{
  "init_std_o": 0.0,
  "init_std_up": 0.0259,
  "lr_mult_down": 1.5,
  "dataset": "wikipedia_en"
}
MLP neurons of a small language model. Each row is named by its layer, matrix (gate and up: input weights) and neuron, and shows model dimensions 0-127. Each number is 500 + 50 x the weight over its row's rms, rounded and kept within 0 to 999. Numbers have three digits each. A neuron's up and down rows have the sign that makes its largest values positive.
A block is one neuron, or neurons of one layer that tend to fire together. Before each block is what it responds to, as a language model described it from the Wikipedia text at the highest values.

Responds to: The closing subword piece of a word split into several tokens, especially building materials like terracott-a, cl-ay, concre-te, fibergl-as.
L8.gate571:487572359488475478502495573536491466457457483465506422456525513521503467501495468473481493493362539488548581466504542573457480512450502530526473488564491529499434515511509483483431522498529474470495544511496573527435529549450539442558529445506491434619498487451508528458368479595383530533513470541519456486503530493504553424420578517538509557516478480499521540514463505550523531507478
L8.up571:587477505509558371546525497527473454521576459455580398457506536499591499523525465513539579531591413444514504470548553579571490467502538516496542535516471479617486531525435525430556576495559504411531468480446439456445583539420490449490494516472537467490477486501619477526505412466485476446474441445401476514512474454464519434363481496527567530515474552527529493459478502441495437418567

Responds to: Minute or second digits after a colon in clock times and durations, often in sports tables, e.g. 3:20, 1:47, 6:00; also "Time" headers, coordinate minutes, decimals.
L8.gate201:467502500473438503545504471514428517583490406481495541524553506488580506462500470430537557614543507539448542516407542615432496540468515396571490482545413553511513436569434480422402513408478523530421476531513453533507516566518596426483492578451461535627474507464542420544588471492586481496556483606497554503589484547424568511423449592454570479507496449441464501449609567556478455382533
L8.up201:472494468556554588510589461558485544595511497482427555481524562633560545503536497492490491527475505507467553453435515583526418570492448425612465534469477539536510535475503449482519509537519468475486496500510438474453490559514580484326500480443515532545537481512541499514521514488525511477417521544508558461550483532473556443500428416539498457451449527525514484448520506524459520524496

Responds to: Word-final suffix pieces that complete an adjective inside a multi-token word, mostly descriptive ones before a noun, such as rock-y, con-ical, corrug-ated, semicirc-ular.
L7.gate30:461472505553533468508482504529471496447430436511520522500445542537545521530400397462568407555517473505562470437471577551531511518527508510486428520463571509536437515450523438491503589430556505454508538481553534521476496536538470562405514566597428463506436583573464507544490518539555524429509482521490456517531532443520530541481586413519551433495455519438553457440524612530544457476472
L7.up30:555554492516601489474457586541542572499453465515555425575481511364571528435437560411509527503509547467593513467462476492522539474562502546435546470443517505548515543461463550550569508486406446527503601453525584461509473572454519486500575546531515432518563450505531543514478418504475494499508572503540560525546510584452582546484491527504542490486552508581550440442540457476483484565508
L7.gate443:465536490544490502486438473390500418479528489463530546464495451484503616517537435540564529595536463495541461512547493524542498449504546435482466515474565443432463511549432511452502575478526624524442532526585493518501508544546572455558512496476478508523484431433443556536519433518411457484488497590494549422501564597420500473502516436526579537510581462467493540451623551592583450522526
L7.up443:608506491505425509534464555516498560450506393511534439497476593500435490548586519508538515595508511514439527587507493509510530505530520468520575458504520490444539490561575476511491519516506493498601506467569465568497450488474552471540500520511502558519592432410514508466625512468335511432526487512501528591476515586411466490456467514462505519529495560587535518434459499549454526443487
L7.gate1099:560459528489548386541490469516429495498566625521454520558465497555470424440484421408558455582380449549444455424534431497502472592490565484462496496412450479572523514468505516560601495419457442366518469488449483541485440440605464477503464573447534494501594503594531547459421557508528461546518467510648529520516520466463516506539533434555464618556502503586548438524579483534530502419536
L7.up1099:424418497529442475518507431554471401443533433547557405476508510461388511542538512530490548489470484530491459505500607455497542468492473562526528530488546553475509445512541480521494474500418618577467451508511511524498490515455494550515474547496480562540506556535514487549564538370470520473576522516405484530505495565544466490513577354526482459492512523484446562521518501602526599572468
L7.gate1210:503457562567493488482492544510508398457522494588532461472496410504559500546471549405525514531452518511482427482515596599517483585548511434470573468524483458481496483468485526524463481568460531553573623485480491511475486516515548434583582409505531479521528451508537489510449569487476501560552484496522505504441536575528470583513531444517489424527551469572515477553531470519528544423453
L7.up1210:641564606536474490516475500481462495464484429509509449437560453454500490514407579543521457490463512514571530554465473562552586519524530529541490564499475503532548601529482555528525543477420458462436544495419476452426385439501493466435420420477508511477446503539474422548524505512477445359529502531503578445519570546403447543654516420471522457594490524571564471428498441417447514488523

Responds to: Column-name cells in markdown table header rows, such as %, Votes, Candidate, Attendance, GA, or Gold, plus infobox field labels like Spouse(s).
L11.gate70:453478502492478542489493474376496527529496452460516587471555555492531444596469568495526559514482591431534468492474547519545520507584542469578554579571557521479442641432522539493428476599477493538442526539460532461454526510412555429482529508466455464447410567517435557504506519521435477478549552539507454530522568520523557546548480501558542608603573540450474568509434515548405437513496
L11.up70:439494494403501476495431446498548503532504488429488543489486468530459504506499472436413486589419522514574543463498581574382603459471443494599536561431466505499498492432508561440415417525543519387573577527501529500501419520463404543579471537500400521433477475520575510466450453454489613521492461531448516507481526551429508476504610546487516582532397420523454558473544554430457565550487
L11.gate104:494447482475507558454407500568511504522497494460456478506495554619567470472501560550548473528507476581612540530403453532485597481541433428530546507499456497453513463451493507572580492469488434474501501665544454439537464555500478466524449464493439403554570448505506546468493439515530507546426506483494521486551459537523497476555575538507520479479462479500496531491535523440525404499560
L11.up104:467439499494450536601448573495408532597502483548546506505490404454469547569469572469459492455547439532427559539572585486480508493401565429508453458442519532523575553515479572475449558426480542428546489528311506490503630501402475428491538512470490545425561509528460480534434419578484471503420472504500575438536445520601552565586542565483497517456526527421496442488605542444477574532438
L11.gate161:557536446475479488516424507461485444555484359509441535429418444433514484456523387539491538440478458490503584499451603533480521477465547481497565501552462471534462499478428455548528584407458646434580493522378561491492567507455469584516500545517488559446530483491513429492460489468463534544515521574532395513484488516570434483491516478510450476457537563581459505496499408488471423492455
L11.up161:425511467498495608337470581484489545432537528465481477464538509492420413512435545521548467548462420595515462588443471494533511465492462432487531455512490573588502458533476464533552518468500554563462453592544558495554490482499487436455526517422433455484459426504499552548422533440526577482444543574431482482468474465551529543550465463496452571477490520485508480409524408537436531518500
L11.gate165:554456434498549605552434549491485491473485463397567533452428491553555554546438497543499529542429539482539545482474481571440426550447451403487590511496495584504526546385470427497555420453497511501460462543465497444498454474529546570458548589472448480450515460401479535554507544540495507466476465432485539550511450506424600477551543583582449493531471557418476568449470469517443456496532
L11.up165:481527413507443490398551538510490499514450526425539536496587417639446565464498395492567576505576488483475456534502486499429475535504494513540547496472563462528546559561551487551573547533569555500447493498498592480561443500557584498522461513501497513585521579546555458459491520468518535520532493420533413527502497539501431416455521585548450504580453480594476490459440467540512490470461
L11.gate185:448552463451554515551447464589501550535517525491594469435440493501513488524435479416496465505538462458476519570532380516470451571420449547487513472635511437554507471478387454497641423387498443528467518497546460445471587520525644554423508492515475522466478532478458516484500576525508590478512527502511486500538489492448513512502483557441508485465474418520487558468426497467478509531500
L11.up185:501504503477431527500460573505553527516506491527578448443465563510545504447544414529536567522553499553467580549488551479489485546449495500441495433493516524492502500522534456487501511465504489524455505442467406526518485532584526482633536461556482492498398502581533509504447588472577466361473588428509487574534392461444537486548501473460498498506435486536468475525482567604598477552463
L11.gate242:518397531466526438552498521482461573519566468479527465510445489594466470558612447413511479480526519496530521496473503460553463532453494470551445557459587590506533500528379599521472505539530440511468436432399571462518381493399443401559521532532549471537395560515466587378434545462542481492535530447489423528493592482517471579494517448482453515468484484489480437514521426508582473450544
L11.up242:415520546488573512518461508527485558475399572468531493482569471567481483449521513546504510498425561434518480508489593534481482512466466449521509548469503448418527509533406559448586510530500460482514457488462527454472502559494501457547538454546639584515395471437441484592557540538508396516470524512590465586511542570415538513542542476443475487610486489456507518607546499502414530471432
L11.gate270:502549554510499493492484607500473488463459542428549481533548566450448463439567522446483544526518515380499477557436478570472429603429451462588602501543478427474490421471442481458537542410537494438583633551518541457553496437540488477507509413528586431492472425483488408499535475538536515499527495581503501469519480527529562496537505382471521390496576453507579509512616571493540644504456
L11.up270:539489516516522479428493453567485496558543539454613506485510563458508555464480534548600574484583466478512539588495539526564395555434410488502493533525512461525482394583439508458460567502554434589506541476531526516576502525487528466454527464439570421533545517471510478456540549426526541503540507496461489430491529425570449544456456497393528462418451524543481412501573564461437429465497
L11.gate284:458508520424544628482567446521551461505452482443670421454499579592491535548465490527529482495639563460551420572516490423426498496435511562518463518386518502549542491506551485507583494499499477483507508555551555565533511454492546443521473563424475431409462509446481545523500535491591487475437425549498495485462587510575545513519457463446548564547488556519611595469522534512517483580460
L11.up284:479464522546586615462558527588471516492516482416479419499470508519422384575500513504543561566528513550489505472498548520389543579527547551458561587475539534515575480538472412464496485453475418438545502470481523513565526414489540498481439580544500450528586519521550508465521551476550484638443454470562424526572524542517510418478469509591554545416554583526482520469435480474506573498515
L11.gate604:496409556519479434538564412447469484503527500632491547469518480462474438453487489488458411519479549443481366534561443560459536478527491519499510518542366433473559555464481508431469423439520570471463489505454466525455470520472548566400518556476580577444542485517455407514497514544421586595590375548441548555453489475489413560534549460469479490473504496529427480483431542453402544456516
L11.up604:482444459440552552432473444459552465494496483477533425538442440474411534470435532504524460532485574464493457610507423539446480397504439495503569527528549510540501533472477568526530415471485501463494469503476529484508487532377464527497638453479529462566452475545479429539510620546511452572543458508553579520384583491512450502480511449481602608469488491529503575467516570464495496571485
L11.gate688:532468484474472506477575455535488407535473514539550473507457424461560590481537429513527442514549525512536535468434521521473509489531505512590610575468478521495485496540457545528679554488478535450475620471478487519499484462515531500494550555447559475525482445507477550464540494457543433536425515509558525532494500516554517567560508450557520457510510567556571472487442471512618520489486
L11.up688:568479584465477491473458485461426433492464426442392595507479556426461604492436478469511438517510506519492575429400473500519485544495501505577513518504543560475592458511549559525546506396521498502465508481504562440571537509520591479440533492437511449444561529513507527523517554516579498447535536540496557487539422591556497512486556479401536501507395456550403451475424577463571497413525
L11.gate701:542447481423356414539570589508485557552429501487508611415548473545536444445556539471444511521473472583505404505431578474584473441495427470465510420570562541491590528557490562574557431447542560527476587531549538518578545478545538481555484520405623483391435472476527480583516566525600533544501579556493378526459587488505454501492467511517506521624476544495436493533605460523468452524495
L11.up701:435581498444519516464457484505538542500514401503460531541606469454530438438449478543510475584544501461375415487489442563516480516513551531601572519471576561535576472489513510568564567575479564390402487465566511487505544474498537471507409468461546447520492433508477532487494603526505499538524565577425601458421532568410517501499514419468556508499585534522480527540451518443520481483470
L11.gate744:466576537520476414548565560451564517510497522509494462506596463428517552510494560490548538586407471532470478452506494487463454541432441482493474468495538441492389545454532483462440479414449569530510504451485548501589571468512553545522529475579477457556500502422488539579531623427531580476570496441515604562515502517542496498448476539457531490467525527473553554453474453442435581518478
L11.up744:482523491508538445546478522576494597472445501531536427494474486442543580564528524496524397530447425440416524515522383594532498501455507542489564508496512484508473501649505503522516457499454664537507452479553492477549442441543415468420514475490494560563477478393479482507522584491410511510550491585562533529556468509572454504579557486474457500413521434500495368442507474508495437554447
L11.gate879:492460427457585532462543550435483514532499492481489537537451507442558482453557518489528533497436536538478540563588577512424470439462577464544458522582427572585506473498456463413405545433576547566524368502481443465436506536558550530397533429461471525479540463488465620519438527550520479548589490496568505461443435487486515512551480517559449533526504421498462503488536522494470566475514
L11.up879:472451558554516461501527489448480410559470423494532485537593502497531536522534461406467494476534460505423479526476649431518455473524494511536508509508542503505585390537436583448578543322554608410548517435538558480487431455476454544579538529433473500479481466476471573497513467453471475584485605466553624508506531406495633472611503452473451465542525403528517619411483493406559543565527
L11.gate958:472535457414474484517388503435558468522570485463582426385534447537448477500525460543468535542443458510521499498456487491439461525474560478563447511542471496504439499579468526485518509537595485487569486445500391437488451508555419546505469396514495428503559527558551547563508530548476522569483556427537461638515522519421550457510471484452502543433519485502464496434555493529531506517600
L11.up958:469442441492538606548481566453479471478476420495469504422522500508407564434420525527516462507493511528556487446538477479522504408448488462533489560467506492532572428524504557577580595471552448424451557413509481465423443513454440494552443425402529531556400443541555497400591554517471570525618530506499458492507556454550430475606548564489509559467609527466480496491504456511528557459382
L11.gate974:434489511463495483487493560479486493483461548569584609519573398391519423511448462548481490565582586473557533480466530566453446492524518491555499463583411571482542534534538473573562525466411575457486459613392498486489490605487472545421473439550457506465444493520469502515588517525486573490569470521576427553510552489471481544486497508544514523599439517418523473543487463488524536564453
L11.up974:460507449484495448458418486463561500555491521521504549481491465447520380472496540591498489526520508474534532480503531465429423517643558547538582551542485486489451505466515579461535448423500504551493506488454502494525434532431462455540493515501585493581462490584584540518466471524536596379448488562536530475504421540397608588574533487485602545532445525490426552537561465485456484435496
L11.gate1047:543492513455533471414500612480463482505598502564550497469526592435481575506521531456514514475442557487483492530529482436554544489459389492495538519439495519490451491478448525500500538452523477456553377494500433476536538501493540415472461496435583495503499440412459481524516487504512464531494479437487463579488458490532509505467462470497344507390443569465509473517564398521562505514513
L11.up1047:378556447543442476390418515540483382524529388576600429575577426487526546535544419481505570443557528458518594536419456470418460458424480498513588483561461517568466540514533561510439481539543507454528511536469478515477534485544431512478511492498553478435496529537448486505455541543461486470470464524447517561445554550525441529482576502442477583452550367508448523465432471434532449493449

Responds to: Opening sub-word pieces of longer words split into tokens, mostly sp, f, vers, wind, as in sp(ectatorship), f(usion), vers(atility), wind(ow); occasionally short whole words like a or more.
L11.gate82:561447517488492453450446517501532387532511431579433428543536421540605501403485566552520452465475528466533514552483490552547490567519507481498509552489516401521502474512568460541433389444493477472579414450478528435575437480560430496483320497491457516468618460489520506478514450441519479526464566463635522527535487435628413562468522401489515539510504581494443571477547560536485563449547
L11.up82:490456541492537517520465442539540462583484520453459481452493426420484465555543453562487520529517489465489505503540460606584506516447461524484529521440561568493475500568473560448526453513566505410519446531442451464456527506445521472482423447645522471467502540577454499456540439589539493549432507429499512431517486455486525474547525510561543616458529515550506477440537480556510508552498
L11.gate87:451512553523515585419478414391445559582510540550559578474557538482495444467518516572542467482416624584406613458543473540564482484483456539347388590509549472511447492515525493479554553415485582546466408565437406512476518498533373532495513459566484472581440492545559501422502508459590504522513512537458506567533442511442540460467498564541508542441494543454492454495603495442506481558448
L11.up87:466573530459496575404485559419542607508484435471492544466503467465575535475461510538486364421553590555521423561442428447486490476494500505467458467496484585473513480641491506605533457546514446463467445430462507455595567550564531467524545388503516479512515513468507609557511562498582511483576514464497477426572579521433455491513472403583482511471430624562544568467527561519554481495476
L11.gate90:472483465420475481504444593532414497516578537461512390419563558525416588519528471483493515569469533524592518444509475600521463524588528571433451476455545584544495538457554508396603478505516540489496486458359519542488496396478547474526556506552444467475502485452433474466535481559495552565430450502524489504444476514630532549453592440497550500589592534523451462485547532510563556530482
L11.up90:504494553461521508472495470503554441522378508509457579483606557518469497537465490525446473525490532506543535436493437613601449541505544488438547504378493398518511492487512530440474424590502438488409525515630440581528462521527470555559514515553588507469508481581435474420454518464473519515485445611477424544528454534597469532476472477477414459509534485562519384485543564516454478540536
L11.gate119:458503452520584509460463542485454528524634511450543488494464521512431453457496513471494495466525570496532498514580379554468470451579487506518457465542557509491515485545570492546489571518389516476607521437494563513535489428466387589614440484475612449528488513582583503501541459473474524500467535556455428481416566484504614531483501478460381463419430452582516428526472488451481516419530
L11.up119:602496536554526497566521466523477501488520542529428489420599515479465558469545542489572403519566470532489450437568454523496544534579490509475504516528499538494541511476500511398533489510543562534466432428476426496457395514528550555428568540504492613501538460505506399445406612428535543437543472501503450556513468516475587378536494464543505425482594505479557525441352594546565568448480
L11.gate123:549476522559467534477499487587554464519491534592485480467527483466503524550409508501559511486603515586500488511533419555547556530472510568486439506555582469507463529515445542622461532513444576449492479487550480569419593432470424420541396424495462439474598512521553497414544517510539409523522566556480474573556537539486430521542549457501611600491407500520535555588561519458448541519478
L11.up123:410525548449432563562485541408498517530513469556538482546487489517429531426479479533497494585512494523481574543429461594415411462557481426370576440529545444467497525492456612435566444520426538414461532430556405507493570461484442553491430501460480505542506511501458473495486544519518397439487536620581534530511552422599569563499537511481601545524451548543499447446490484504533548454481
L11.gate276:571545486491438588378560504528542506492529514543528505489439554495445441498593444452549497550486497435528591502518505576446483462424431509500516531588455449500493529542517561488621612527513481346460458460528588469499574460495486447403499547523514441526536448460414467486554403452507469566452523558454490437474499477450517521492430407501494512487451541503502486481468553483565477456403
L11.up276:412436601527424430463472530540422540512497560480427478595557487431521618568657498574498498523443529493530407557526441518539442585532502424390506558413500472550517438493512539604469511501423492427535517535461473589531478446538515507536462582459540578554530436485490509570589479522587507471530461440579437597461409475478485474559598625440478504490488473463490431511504464467609630457559
L11.gate286:489484530487435512543574513506467553544387621539497454407471511432450539443601490460492434541356446558478420533529413529557539569495537427532451489472453467504523599483440522371573493466482540446521465536489537503522426518517477542481574504488481604481574410466521528378478504504449409550383652487459514552527517499573581490528513537435546520514480588486502459467521590539472514463464
L11.up286:485433448565452471477433577388509447477515491468479543482546482548543494487448453521455505503454519530471479598465475558557495534424496518466495539398434514569460536450532466516553387425505498501509432563388505478416396500452552482532483473538435428519514453569524476462544454442514514514527469528417439523517457422519476388528492521560490540532565525471464570453435475574484514470445
L11.gate465:456433351530507503446495543479502409554552450440516409544463504599446493429526492466496460456557565501608474552495530420409502595435515441466535591467486494468534490466516526572457505527458486461440574503503483446515524556414539473485553559601470475513522603547496496406495516469533538532486459474516390387522582482541456478496537480563570568455522522501529536402506433465430456602596
L11.up465:443442538504414439547542524506444490539572457490487500522438612476510519489490386497492439482515530472513479565413499474436454420464460487570488514486469502566490469530499523497480513538516436411493452433492521582539486468565466514414515514533446476443597454525513519536509454644515452529443461547498474495541462537470506511499504450516604419629560506530632505398474509494415532545470
L11.gate571:467559493524463544485507560503539460448541495420486467608502434497491439436493480537437464497468523530551460445470410553520481462588499486425469588517483552463599453492488502509581491510464545512494506525494512414498536561555542521464556491559475528532593527590441494478463471469472440483531439609568451467478544442538482535520513546474484425558512578465549522536545557380556524522406
L11.up571:443401486490512527483458459526644609526437499474503464416496514488452517550548401511482448437518588531511509502498523507409533517563540612529386545467535486526466514423397498526409486507508562520546432477519596476427531583504444596512521402416485576582517467447568450519598425526506500465425531482493484612481491515550516601467499514483432481481580625481466513446510514528526459581467
L11.gate632:462495435487475532505501494432578536524483479403426493493404384478522456442416504382531526494552547479597408526422498526500463467389473558414498491522481514570476522553531510387566494459506510484450453517537412501467403570528533564610449604583480495437542396549491516486477656512529514485486538536564531467538502411538474495533426509540456499568476523572514523517512544518512477401513
L11.up632:447518507552545518475507504463506555532544480482515527494493504426524582445454526487464580488508522515572492536521496497481497471533486538442459442515502396459474598643475591578474420513445461531498420514476506531478490619455470486541471508506507472453574557538420561496500528495508422398528565545617562597493534471606451542424530392407501474469541501457512495448449632493537525524520
L11.gate730:514520620584504541523362505432498415486482467415514404464470468457481549549597416509615438471537474463416483542570523481532550566536511498483497422448471390509449507534519480378567488475494595571448508478438458481406439559486424487566480523531486482561573445509514451411548512462556622504490492416480486532449479491476513514554533436597508431459503603461488423515505501410423532545313
L11.up730:551537515466352494578425445570542555538515500478610406466542556535463548494486501548455469513459464517509616549529435521498456526557490455561500446535514398507552524470545436548522475516483456476400522551506427469535526551560467517490578480456530458492539459509564416462543478471508590476444528555575528542450478497521607529496438529438568468590470545531409538516445569574527541516494
L11.gate750:447561507545492573469561577461518507561546438502500443618527482506497448518506535453447512540467496540547520529447505496483573495558458468460490550490566418518489514419476473525571506492422423550510527585533419333542489430542438466552486501504463398490539488441484451470574442544562400520486461446456425541557417465461517543507519429425514523418556505569467516407520514463531458476409
L11.up750:460491491421534496504380485425529570519484512421568477480511443435528486499461474470483484466492592460612504465469474545579519403457454479433583475389509493486625502526550490502487475481507591474595514541516493580485423457439609478575500456500507511508587552529478444532550538498491411458500487481610386493450490511541481440421498407472477501475452462533518442361548521485492534447455
L11.gate759:550542564438529623430566524440415414566523470497563482538469414460467500459543543500530542445524514474456531464521526502565513452465470471488534500553696590501455515375486469472489590462516434533475536540430440437522493468470504496528539496451501464526627394494475537490414577493518558384593548569558520451418543596557395495482483508534443519558519483475557537549476459470460446447477
L11.up759:471437522494487537497552490422505594529523438476446501551381442486433494480521484466544492459384474540470552534449513514449466476485519473423566495537545509508517601529444482480556454453432507518501613554546506512571525530477564520619464551496490551499510525491527494520488457539418441501584528474531447514457613472437462490500570614513466482418523476500448501478525471541485440553492
L11.gate884:447533505427505548340477466501442546482523577588432478558544470434506520504565477496591473472447605551460430565520559528515499564609502455488541495463570474571594458454485430464468467430413489494523528478498423490488498410502512612569495524595487491458566562468511552417462441550493517570458527540509448505549459583421586531471552468532543542425543554482630467437519484502513563528433
L11.up884:447543561418540579545472551578616562512554470467541407491444542578439539536538509524508569499523425537490493507565433522480487500472566558568588530393519563463444505512521522519403516446554519514517463552399531456588463482507495488452461495544536560500405477550503568492537478442548510550530467469509422520496524487581508617559592474482468523354442346463495502566545445545511535459478
L11.gate1022:511465513504464535481577453443606505498509504529500505449507486491556514480406508527547492617445548522468483548491450502421479504568479505455460547450611456450417553547537420531449450446509446470544504482455536389493645566565592529504498515612467408510561478466567543491560483489485521501454564579536573492513519469560459511446533544517487403529509432629548533488492532497585530528453
L11.up1022:514455516580461575531529487530520498503545567555546521359522495438446615421585445502608527566539595614511424552517404558552566515499495522372517510635483486452506478483498510514521435520500433515473537402503521529462480581526550460502503608533582442498570552372531529400658589543544518562522453557575522455476523532474610512509419568455511452483528514534542511563523390513506501450520
L11.gate1158:479567490459433536431460440520487527505430549457493526555537492549511479484462548383571465578631607435441504499551460448519482545517453543463511495452519565453545468476471548488522544538597488529552518485431430561556479457509485548461403471533513493479406451476488503498533525492500429613542499648575465518478533561541420409516471542424467495521511447434455518481502566504565501450433
L11.up1158:486505501577514471469428485494455552513489456481382521475376474358524509534513416502510432522562590542464472519416488547489546446453445499513416550463512489421512504549572495556492542520499475428487516450502491416546530548420400481430417557529497509565511598557494398447553529518553499493512510592476495511564528639492443448462519461559615571467507475430522476438516446497537533470484